{
  "num_hidden_layers": 15,
  "hidden_size": 384,
  "num_attention_heads": 9,
  "num_key_value_heads": 9,
  "head_dim": 64,
  "intermediate_size": 1024,
  "vocab_size": 32000,
  "hidden_act": "geglu",
  "norm": "rmsnorm",
  "norm_place": "peri",
  "norm_eps": 1e-05,
  "positions": "rope",
  "rope_theta": 10000.0,
  "rope_fraction": 1.0,
  "qk_norm": false,
  "attn_scale": 0.125,
  "bias": "none",
  "tie_word_embeddings": true,
  "parallel_block": false,
  "extras": ["capped logits"],
  "init": "uniform",
  "init_std_qkv": 0.0352,
  "init_std_o": 0.00525,
  "init_std_up": 0.0352,
  "init_std_down": 0.00394,
  "optimizer": "muon_variant",
  "learning_rate": 0.0054,
  "lr_mult_o": 0.624,
  "beta1": 0.9,
  "lr_head": 0.0053,
  "warmup_steps": 200,
  "schedule": "wsd",
  "decay_fraction": 0.902,
  "decay_shape": "linear",
  "final_lr_fraction": 0.05,
  "batch_tokens": [32768, 65536, 98304],
  "max_seq_len": 1024,
  "doc_mask": false,
  "train_tokens": 523400000,
  "max_steps": 8861,
  "dataset": "wikipedia_en"
}
MLP neurons of a small language model. Each row is named by its layer, matrix (gate and up: input weights) and neuron, and shows model dimensions 0-127. Each number is 128 + 24 x the weight over its row's rms, rounded and kept within 0 to 255. Numbers have three digits each. A neuron's up and down rows have the sign that makes its largest values positive.
A block is one neuron, or neurons of one layer that tend to fire together. After each block is what it responds to, as a language model described it from the Wikipedia text at the highest values.

L11.gate855:105150183155130107161139132109157121143073101150133115114114121148108121150116124132152159130147108104138136122106120085096089154114160126086127093152143146140129149160139137114137082149089114130154171158185105130165136126158140104105151118117080156104116145136126131094148108082150155120093139109111128115122159092135118135125108131118131117099129153110098137119087101120142109143112
L11.up855:168136138097118123148136088129101131138066141129104119128110148117118125190081125155136158133142132122109153136092162109132099141128159187164173133150139125085144134137139120151142081170126136143152110118138139101140145120105155103117100126156105131110131143128205152110103108151164110073117150132089158134099131147131101148079124111156105104164145145122138135142134092133106133117156
Table cell entries

L8.gate161:122114101143149136130161155117102116031097128165115155129159108145130149106128127145100119157106165083140140077107132161097115144109128124165144123148143117110157111135088187130145106121130130154124139134140143128122158124130148085175161132154090125162139111116101146117114137106149147158110128119118111101131149143130111111138128180133148106135108151120122174091115108140109138149126
L8.up161:129148103108104125160097128130111173101136133125088130144175152142160124148128147098087131149107102117141156135113155139159133158123111110138160151097109101117126123148133147124146119160117129132138141136101146114122148109154125156140087115138124195110120111134118111101106114132115169137144142104109130086112129128077095114103133194096117163139140084099147118153166155117113118134136
L8.gate258:132156167102117092117133135181106145099106100173155149105091133144110151109113142140141136150148113153128076124073155158134158107120154098107135095178138095151123160126135121107144119156115138148171130114083112134133143154157088127133159121117148094106124112136131119168097068104144142146101126161085112128095120125119092105119145127149149123141147157102142123124140073126107121188153
L8.up258:121121169139138141096116132141182125144109147162114161132106093112134120131195094131130117098113147135125150098101085133122141082107110094154117101183134120099095138100148121105150112136102099167145123131100126078117142135104113115116098109150126125143130099131129113091182145123125157125169144131153112144138097145123136147132151112157146185168114108177143096113141104161130158149102
L8.gate270:126137160148151108156092153164120109133116117132152136132125118077111161100181124161119152202122124121149153137158145089114148121110146110170092101140099129151119117142131060089162091116087136093167164121121165150106128124186095129138144116163131130145138129074134123109086107110155155153138118109135102113120146114119104092115118151134121158131100124136153071102126110149130080156137
L8.up270:121104129075147093154103127158129135139142110106100140150101106117180134143116101114167102119129142169148168203126098095098140142147115163129086116121115144169100106138111105101143122090118110128166151080137149171133142119131132143135131119095140121135164089126116125139135152095118135141165122123152112171128112127128129137095108129163132144135099096144099078115145107125152130118118
L8.gate548:087113133136148111115117141115155077162145130104113107119120110165150127101119132120081128144110084112179100166150176081072131127099107143123156135144111131113140162117135165101149126163123095113156122093121125093109118143125162109127114117144136145132125139137126124141083168079124107081138098104121138109114115120089100137169099143165171179077148108121101164142146161152077136118158
L8.up548:109095154107134125107146134137115147139133171113120114189148089108141031127136099123111113135167154159169105134154131113135135146163135153136098115107102159145137102137120134116129182168116132138181133119127141124136138167107114060134134164128100150103139102132141153111153151148112115156120139105135105159178157098155149147151101139170151163148164137183091109123149167153145178147125
L8.gate596:131111112093115159147167141120137168142144133097136176152143110126123157107136144106138113123116094111125124189152129159110066155069165128112096130151090134122139119159135132140160122145117128143176142116097123163119105150129080143118154117120099102129119157161118130113123146171110120142132127114095166123111098138116172137124083160136112120115135112130106107124101132161115099128142
L8.up596:155148091108126116140149112104110138115142154090116076130161111143160136147159133105118111123134070139187142155117102105145127151131114084100131114098099105103099108103120131078124125137122139099148154115114149119124139136144120127141148126121094141097107147165117141133125127162164154094124144061149134124122130129119123132131131122109151090114144106150160101128159177124117125086118
L8.gate635:135105149093107086137112128114128150140107132102124139146152111133110137101123136144109104147104108055145137141131174145141090182155108131124209093117129106125118125120098121130106089147138126144121109111136142162104119181129079096125110095108147095126126087120129162155147123140137174083160168122101167140188165116094126083090098108124159121118123098118103083127140129118152155098144
L8.up635:089148072123147118120108126117153114097167128104153107105132151099144169145147137118129125136140116103154142093129120151154091117123142155105166165088132113120108109108130145105156131163127152110140177162135106125090158156129134129103141138180172082141137140106115098100154140157124138100117110116105124094125129142100112149117130145123191109159130117114106104179133149125115101140147
L8.gate850:145154151127114132121135159127075101137142138113150155130128076100143167093150134128129143132170124109117136096142138112112120102105162158074104086138113118166105145102109142111143141142161097124134070139128131155141075168145125139140118120146155107116127128145098158184135077088102127172156101128145104113100141176094144088160153146148100107139139138115163141144151162110127120134133
L8.up850:125143113095137111116148177153158099161126106131131137138162127153144156136144078124149097114112130114136123135166108104104072128134138108148117122127109088146106120157128105152164119120134138168136092166098147124111108111162134148166126157124142135112122105121119110098117130139146143100138151122094127075107153120145120154115112125105183161175115150145141133156156135102196096137136
L8.gate914:126118128127145167145154125105147144125102100121163116146124160092128106173141142118129167105116142141189144138135120151192103128135124144135151122142106141127139144116128109075127149137094189120155095184116145108145088145128074119117119161143129088141085105102113144159123104117156113117164127138127124086154126174146138107131188128170097175122129149140186117141149139129100120122123
L8.up914:167118115123124082111176145141123156178143104107124133144138172125138163151151143127123098103097090130150114141110149144110130132113112146129157099070086121123087115098119120112131148098103132190181100156188147094121132111120133100094096132133137107137076134165121144171143137105124168163129130132125127101142113132140098093126098097116162132094105120104155134174107127129110133166132
Closing years in ranges

L9.gate154:097092132153083115157131151127116140123179151118163142140121135138056127148139152144121139089085122148097130113126143132107153124124113131137129086120125147119104157068112148098107129125132104110118115122118124162109145140108122118134159101141153139127110164144121151166123179158117136117090133113190120110141110127148121120118145093090128120148135106133123095134099141149110123154186
L9.up154:156106182095113139149142115106106097149138174167160156139136093141136126109106137148114116086115128144159118111168083143087133175138128132136131131109105110137152136123099090133158126121199125103113136156105108164130127102153153118143135132114179149151095151140134124090103100150165168119138169141128115131118114129118146117154104094126097118126114119149159149125123104131127121150124
L9.gate229:141120104127082095145101125164113139099129105126122134106141150126163113111133093146143118097121113162128156078154092166088118142128177121119125120166166138109130105110108117160117131168130149124144149124141128111142144161097111141149168126142125165108118155110133134147111082118116133129161104160107092144115123170093161102157132151149108120077126151119151099142139107181128152105148
L9.up229:123158124081138122127122117112077164124136101140121132143147152122122107127174126148112122134105098143082133139134128138154141138105102094157142113119164093107131135143117144139145110164150114134103136112140130110167164125118152109138138162085081169114117081132155151139148131145145125146124137144137124152133127192088127132125154113119122129123113134081132123132115070113131147115128
L9.gate319:129117112126136131123103135105148150129146104147134125135086125115114143122141140084136127122088132097158152119147171132116104116115112147124101099117121115104189124094127199112104095095138129082124134082157126148113088134119100112118152158163113115124130157149145113140131124146129145135124158127104140163124183151110118100129153138140116080134108129123167125130108104130113122131130
L9.up319:123112133132099142138103149145093094179135135100159146129170104129119102098158101139134125163124141125112148160176146095147122109127135120137157125133125092135130143152095168132102117140143095137143156149145120112139135139129152125125122136131178089100158168190127171161083147124117127102127147153119157139094085123108157125125120169188109074123181122134131141132147139135104168147129
L9.gate332:100121171127151112103115137128145127137127125156126070113089114166137111110095141106150117172092096144149107150124135110105111140140087117159161125151122128147137111111072165097160084137088132078184113135136164128125126146132141135126122153113116136126118123150105124108081162126171137145100102166129152140115184120107118114160128123144136118118114126086145152066114066117103144111128
L9.up332:168129153138145147129096107106122116128163125170127165142115135100106094108133140128128122105114126136176111112167107155159147119140108128121152070118094145117124122147129080094126155143119099141136148113144127136120129125124098149133139112119151134141146105105161168107114145166157129128128186142119127136158103137114174112170149118130107076126113045115088145120140084115125138145129
L9.gate593:085076130147127143148103154107163144094157112149112160087125160113139103132120116111105143121119120133124167137141143149165162142146099163100116164116127109104161132104106149111140116182154104163170143171110118132121114127163105114177137123148163136125152135132148110140133113117083104126078143139146141153158115119092121115099104132163124165140129174118128144131177101117116135109089
L9.up593:115132127057153150103114160119145101096154118101133098120121119125114110133161124097153137123160132123149108117100121152085129126133129153151172168134134087114133105124119081100137145137162119115164156128154112110136108112151122142161118115121083143148163133151095095084105108115116144129141140127139120162142122142140112134130130118118101146148138129111164150126156113124146051105176
L9.gate611:097093112081133113174185081113150134114116138160151114105149144108152141108141054112110105102167122141169158160142104143139151153150104137123121075151135151086088109155089172071157161103089139110126134081095080151127122105112122150165130090096126092098122136165188114117111131171091156117129101076150121148150113162105153103137132141144137142153115128119131148155154137143109120127140
L9.up611:128145175111092110171158108113103139124148133157142161149124163144137092135157131117150109114131121153149127144140109100102115152119142108139120117191157164122156112145143173067134149133165094086122100150121130108152157132108084141131101154154132086087137081167096121128115089117159087097136104088208158146129089123121158085104137123139127097153080095107135131141111105102142173090111
L9.gate682:127135116169161130119104142111118159102148106205130105114140117109121078110121130086125132100114098127135115134091093137139104136116115102118084152090145151124110126100102149140140090068148144107130074113129120093108117101126123137125121126104153110149116097162151127101182141103150123106117152122144125103104098129136175126115171131160137132121138140128117116151152112124119160154079
L9.up682:115139167155071141135152155094166093123159125128091113069180122131139105136145107093176085125116131166113130120133124127111082145154101071107087157142104106112080105157101135132146133131114138140112117144112151147113121111054116130140159137074104137102127122136120154115172096129140119128116135131166112121136105117120111134157076150112132099139135134137145113088105142118106155099103
L9.gate841:158123101136149149179135138083149173071170094105160099117131097161135154121130126112136128158102117143148119122166130141086141174117113111133144149073136138084149112122122124115102155137125142091169126133146140155116114134171171120110109151138077110118109110132121148152138097148080136077178078123142118135167124093106128137131127176145131105135143105129099159119131140099154145167147
L9.up841:120135160123127111177118100127106109119132102139130154126155131092101090133121155125145140094113128161140132108146134144096142121138118146132117115106128151100126109132182145146154150122090113119085098100105161181120120108124159130124139140112100163140133100127170133124116070121175089141117127121152173148126160160124161172161169135160126103109118151120109138113113102136092151150097
Word-initial capital letter pieces

L9.gate7:152053137129099099106136124102131119127117155077111138121141132132106132115092130143131119120148128132148136145119101144152106139114135117078133147173130127132127111119096087114105161160142149168154120126108163144121136165132161069119135123125109127144161135129141101109152135124121121096074119112139122113072078122094121137150095106163128132152136124125155140207074088172112108092136
L9.up7:141051161129123094137155083168157120153145118124143162137122077121145112109138129137172157132203146147126163133128136091156080096101163156140088049101153093108172121126125125082140130117076149139133128152142126139124106128109120143146131082109115165131142125134159100108084132155132111096117118128130118156132132134174136160079156128129126103089151111149163141123124134155106124125116
L9.gate38:140106120127142112115112153089127138131122152132160125188122107127137131105148109132154086136150087115117153126096131122129139179135112134127091109121115109102103095128100098105150113147096135130117149141112086128134114193134102121134125111142098108126128146168121138102148162116160126136124147133124123151139113137113135127113154168095112081121143115139120104139171105134165076126143
L9.up38:142144083099102138119119121108105110082093131107118154116107123134096144131160138108113088125162107108135149162088123131130133123139154117108076142110123098105172106123105102119154124142112113139148124145152114110167130133140124161077166100193118088108061092115126103131138122103124141119132123118106083092084114088122123118098109121134116130120132106121149166157144127110133099169113
L9.gate84:120112136183129161096126105133122150112154105136093091131134140111108148118108122102081109149145142139103179079110155154109119088116081096137124119106141144100100163148098164138115151119130118130143121130173132147123112090117157123153113154089116140121130128110146125095129113134111169168101158145167144142092133146127124156127122140093141137131106167110162143148124099206116115134120
L9.up84:160174113125148119125087158133123112131136085101085138110139137103117165133134048166137110123139132101096100128120145129153123101156130127165136113110158102075112132128112143124140112113152130126134101130151146137089140065094124132104142108094099142129136143114122139114152112114110139134133150121154078135110132089110168135125131155119128169152138178119115148105113165186144157116166
L9.gate170:159122154147102164149153150077114140111160108133120175136140143138081112095150100117135107127170132144124096095086114086107150161144119165152149151149097129105111114108144156085149151141123100128162144128149066118089165139103073092153114120148169092085119131124123130145154158116143127126120141162129121151126151159127105134108097088136117108151135153156146156100170128142143125174159
L9.up170:132125126129077119139100121098140175141117090103150135124144155129127145118088132107123095120148158150126125156127118128106096107135153129108146113148144120132141151112120133132120196134147114166134138128106168081097116094123111142096168114117167157149119086133129142128129097159160117154102134075108146137152066152142120114102150122160136117147094076193112128122151145124102119138182
L9.gate393:106110158156132122149122136150139137109103075145141163151114117139113117112137100128093058130059127110121110132120137144089138112087144151118129120161108110119092107131091133170133133155114111111105066092117087102117099127119154113112108124065134133118136149154120095144150118131104143116122159131140077111098152169112161123138117119146124087103131166135123126161149106139124163108158
L9.up393:098148116125186131093123152153159192070130112091106161121107118106083109134118184134076139173099125178126123111129132140159103153089147151112154140183175129144101155110159130103136093124148113160158127090128156145161136152121109169115120142152092131131159124092098139171088119189084108156141111132131112132106122178120152133153114084151095149140145135131153102115111148143133147128158
L9.gate707:122107147128099156081126158120112112146103149151183105186108118108116131108136128129154116133075146138144168076106133090162112124121101108104126119144124097104106139124127079112137104137113138169158184116109106103109097134126149138157151155169126131158137126146104142100136130111120142122142114089076112155154062107129112129120141147140142174132110103062179174127113149104093150108141
L9.up707:142136118160167064130135088100107162122163116139093159095138130121135135109178062096140075098161157107120145127147088148092179140115101128153140118112143159159117176109129157132140140137132131156118127122150143162147098128147125120132170107096170109113127126112137124129101111167113130142125126185144118139100103128119095145150109109114099079174121172161116148132128105169102128126122
L9.gate882:129166136129111129111158113133184153142105132107125136117141128106140114141154155098118058146134127121083110178122146179089153163104114110140133126148115146131157094122119146111098114128117099164116095131093109138114135170130139099125109091130150136126098137139097092211120094113118115098131109116147128123142181152141144156124125118116120150105086136097110112135134139124096135127122
L9.up882:118133123141127134128102149156148116147128110102121147112132128110175118129107131105122086143175107152113113127135110147147096142127094154114138111116111120101164129177137103101172124142109189134111185107129138089144143110104105165154163143095145077108132127122162160075148152121156128142153105085166149109122112146142153111145148084136128110132145092121126116147092141111176128152155
L9.gate994:137177139110132126153145124147154108132126107081069136121105135090127107151150153132135117124158173147146124133142129103132133128104128176169129183115136084162142088141084143095126069143122142089118118145148108147142173128113132145147139070138169131097094069114138171128168142127123121094122117154126122113130153119143172142090131137122142105191129140139122117149082104169157130122103
L9.up994:148136135134123139107151147149147121122157130105155097139112117130135086124167164072140085128111166104117106142143135132091108135121094128181151156121137139133115138130081096126143120135116092148087135153073150112087162179101161133130106138124093083131105141135148120149101205120159119113128153155107152082135126111085172143108157140098131114107139096120137088124170128168124107129101
Year-range end in lists

L8.gate8:109139111143117091134121140106104134167131172100109160133171167129121128119104125142154116080127114126123156144139127157184118123164140148099140170094107134172146118172135141133156158101121109160133108151127112045107134130131135147104105107150161133130122153148164104084109121109122135109120129105145147138120061110185128141128068102137132109091137113141191166132103186136097146127140
L8.up8:118134104118123142150150113129113079085155130118136101153127103114129122161142103133134124099111145137133171118136134105167157135139146130168128159144151143110109128143112070113131105142109123129127148132119116135139175133156130154153139119150158144098171122194118145132098125175117152111110136137132132109138163100117145111111173137116166160095092048087109122162095125148160140129139
L8.gate186:101119100109092124103129157117130105100113096130159115151092104110122127120143129100144129103126124174141124127088136121150122136135175128087141132118113119118143148108120144102101112127119129143110143148140135130106128115118087136146115157125112128142168150159153137109144139128100125183108115104132075133158106136134065181134145150132133126138119112127159145178155110110117099146078
L8.up186:120141169141103131155135121108115113134131120168102148153127102145124126131132149167169148151101148107113152129092128146141143141141137094113135115151140111126145139058163148150113111138103144111103087162113176105119139124169123115119110125094145107117144091143129117095120150127159099155112093166120184098149175134168104139155089141140101102052161080131125117126122134130168140154136
L8.gate286:137131116144115168151068116128135174118119123112113124102121139138154143140143087125114126106103149141108127108113135116136133137137153141119125159111108099071114145118123149147090105122119106165139146125149127089134153119156141180128128106169210151138133146100111153115106147104111093139128127118159123164091142144111133136099144186135103138093111092159139126133111071131127098187144
L8.up286:120125114112108146176129110151156136146113115123117133104126153154123127166163148106156101144128122152122095156120144128162133107114081125165144110095142140124111125108102105124171146138193160086097120131147107163127123103132147146146115140147148152132140129150142132137120125165212134098132101116080157137110159112133124158153159144112121091109154163096162134121150054105119104130139
L8.gate415:095133120118165135083135133131116130178130113123100116139125132114130135120102091110109110125173110176102125158111140114159086133131150118133138114141138092159117134098115123122086138118139082140132133087127160123095062083139149113121145148118061146124158155127155110113111061081143158124126132079123099116110146145115153155122148157104108129164135134103138106142127075117146108084131
L8.up415:134099143169109176133086115131146136150159124150119152118116126100109122170150129128167154085154149129128164099129131154079130127157113121145142099143113158124145117152150118112076133168131139113126109139123135107134116104076140117116131139116140128135099129152135118100118135155090152098145096138127105150182150137151087183120105119122156142123118103146156151125123131091154109111195
L8.gate475:088127109120108156085120137124155092150164124123125101125120061135124121135136120118128132120144133155113127152150100100112133118155145062133117119087185144093144145089097156124172114135115140127107150096105130176132118119121125151123156126113099121121130125163117110116094096116155148135115115125182103101181120165109150161089121117149157096064116142111112132116138133126095116123100
L8.up475:135143166109103118133156151106156106146157121152107151097101113087147134113160129127129126115120187172137144141154117123132138134145140070139149094130106106143129114117123097177102119159126142110111068153104168113160140132111174163120126104114155156104147129140151107117116171085115115118076104137113121136130162144110127117118138171145131107110152133168152086152112105165132098159141
L8.gate647:169122089087101152142090140121169080124143160136128138089160092112159103102141109099150124176116175135158125098106145169103083180138110063103078152150147175097088176091072119148132099125102128115146128142159148126135128105121125152127142161107137163121125137121145116118124122128130159141121118127150132124108108142156109157137099119082135104100123121149129158118117089098136141134070
L8.up647:124128143132123143125121116161110128148165117129126110112106150113158124147136156138128163148109086113188125148113109131104130138157147138123109150155148119121122140162133136129155130126127110134132097160088160172097135136110125077121186123123131079157142146144129160127106133092103117130088149121132138118116145126113108110111157214113113098135170121139158109147127091099114142153171
L8.gate747:105100149095120160113100160124133145107079090131152157091124108111116105122156111081105113136149116098151133139100108161144149094097175139137164098093093124068132127131111120116137147102125099118114084134144148110126118130147091097139132154076188141111152081166156164133152099135117119118123121136129130116175181106151119156135102127141130073100155093133143127151137100108133082108117
L8.up747:124150096121111100117113125125137106107147121161136131151147086105108148166187120094116130119161137144092108122115084167133088139127136135143086144135071130114123120140128179117151141130107137139134122126151177129169105136125145116127149164104115144109119125123140118190145153111117084156130145136105169123143121101123113157149137134157140110120134119125125132155158115133131126126107
L8.gate912:157141180085131128136122108101100124147171116128138105115103129117149179141117149137129147126173144137106125114121139128084198120131158102123127139101116143112103161133119118134094141144115175142122112122117153134150087108120153164135110111124112154075110142128142136107139130121147092098138107145132135136136145168064170155132123141136116111094154119152102152143126146113094139094110
L8.up912:146125138113125161093144149182137145128137101098138137143153101097117102138161126125079139117122123193137128112145099086130158148109122115139080141118136133157140133109121135111123163146130138141133150122128121134146128133172142133113133122136123113141134124177103129112138179162113144172112106142109134120129119115121085157142171157100150084129108096120121115139069124137122071143121
Table row ends

L11.gate63:121171147116135096147163115122136122125133135169112095071130120132111119131169118100142141158118141188147123138137114108134108134096142094115090114112138099099150132137107153128156102166150142151176138152145129171137097161144101125167148110114142104158171129103128106145101104143101123098083101120093119115104161095142135112103096162115140104111118115073130134104101128149133154141118
L11.up63:148098130134114115091159114138165149117120150132135153124098128142093098139140156123128069163119118102164185116144152182109131128131123092135102141153149093148139171129113112120146151111167083103167109168114058158107142126113139125135121131182103145152119148114110108127172156141119133134146161090122204158143143132092118133185120165126152112116108149130107115115174122145131134157131
Word-initial A piece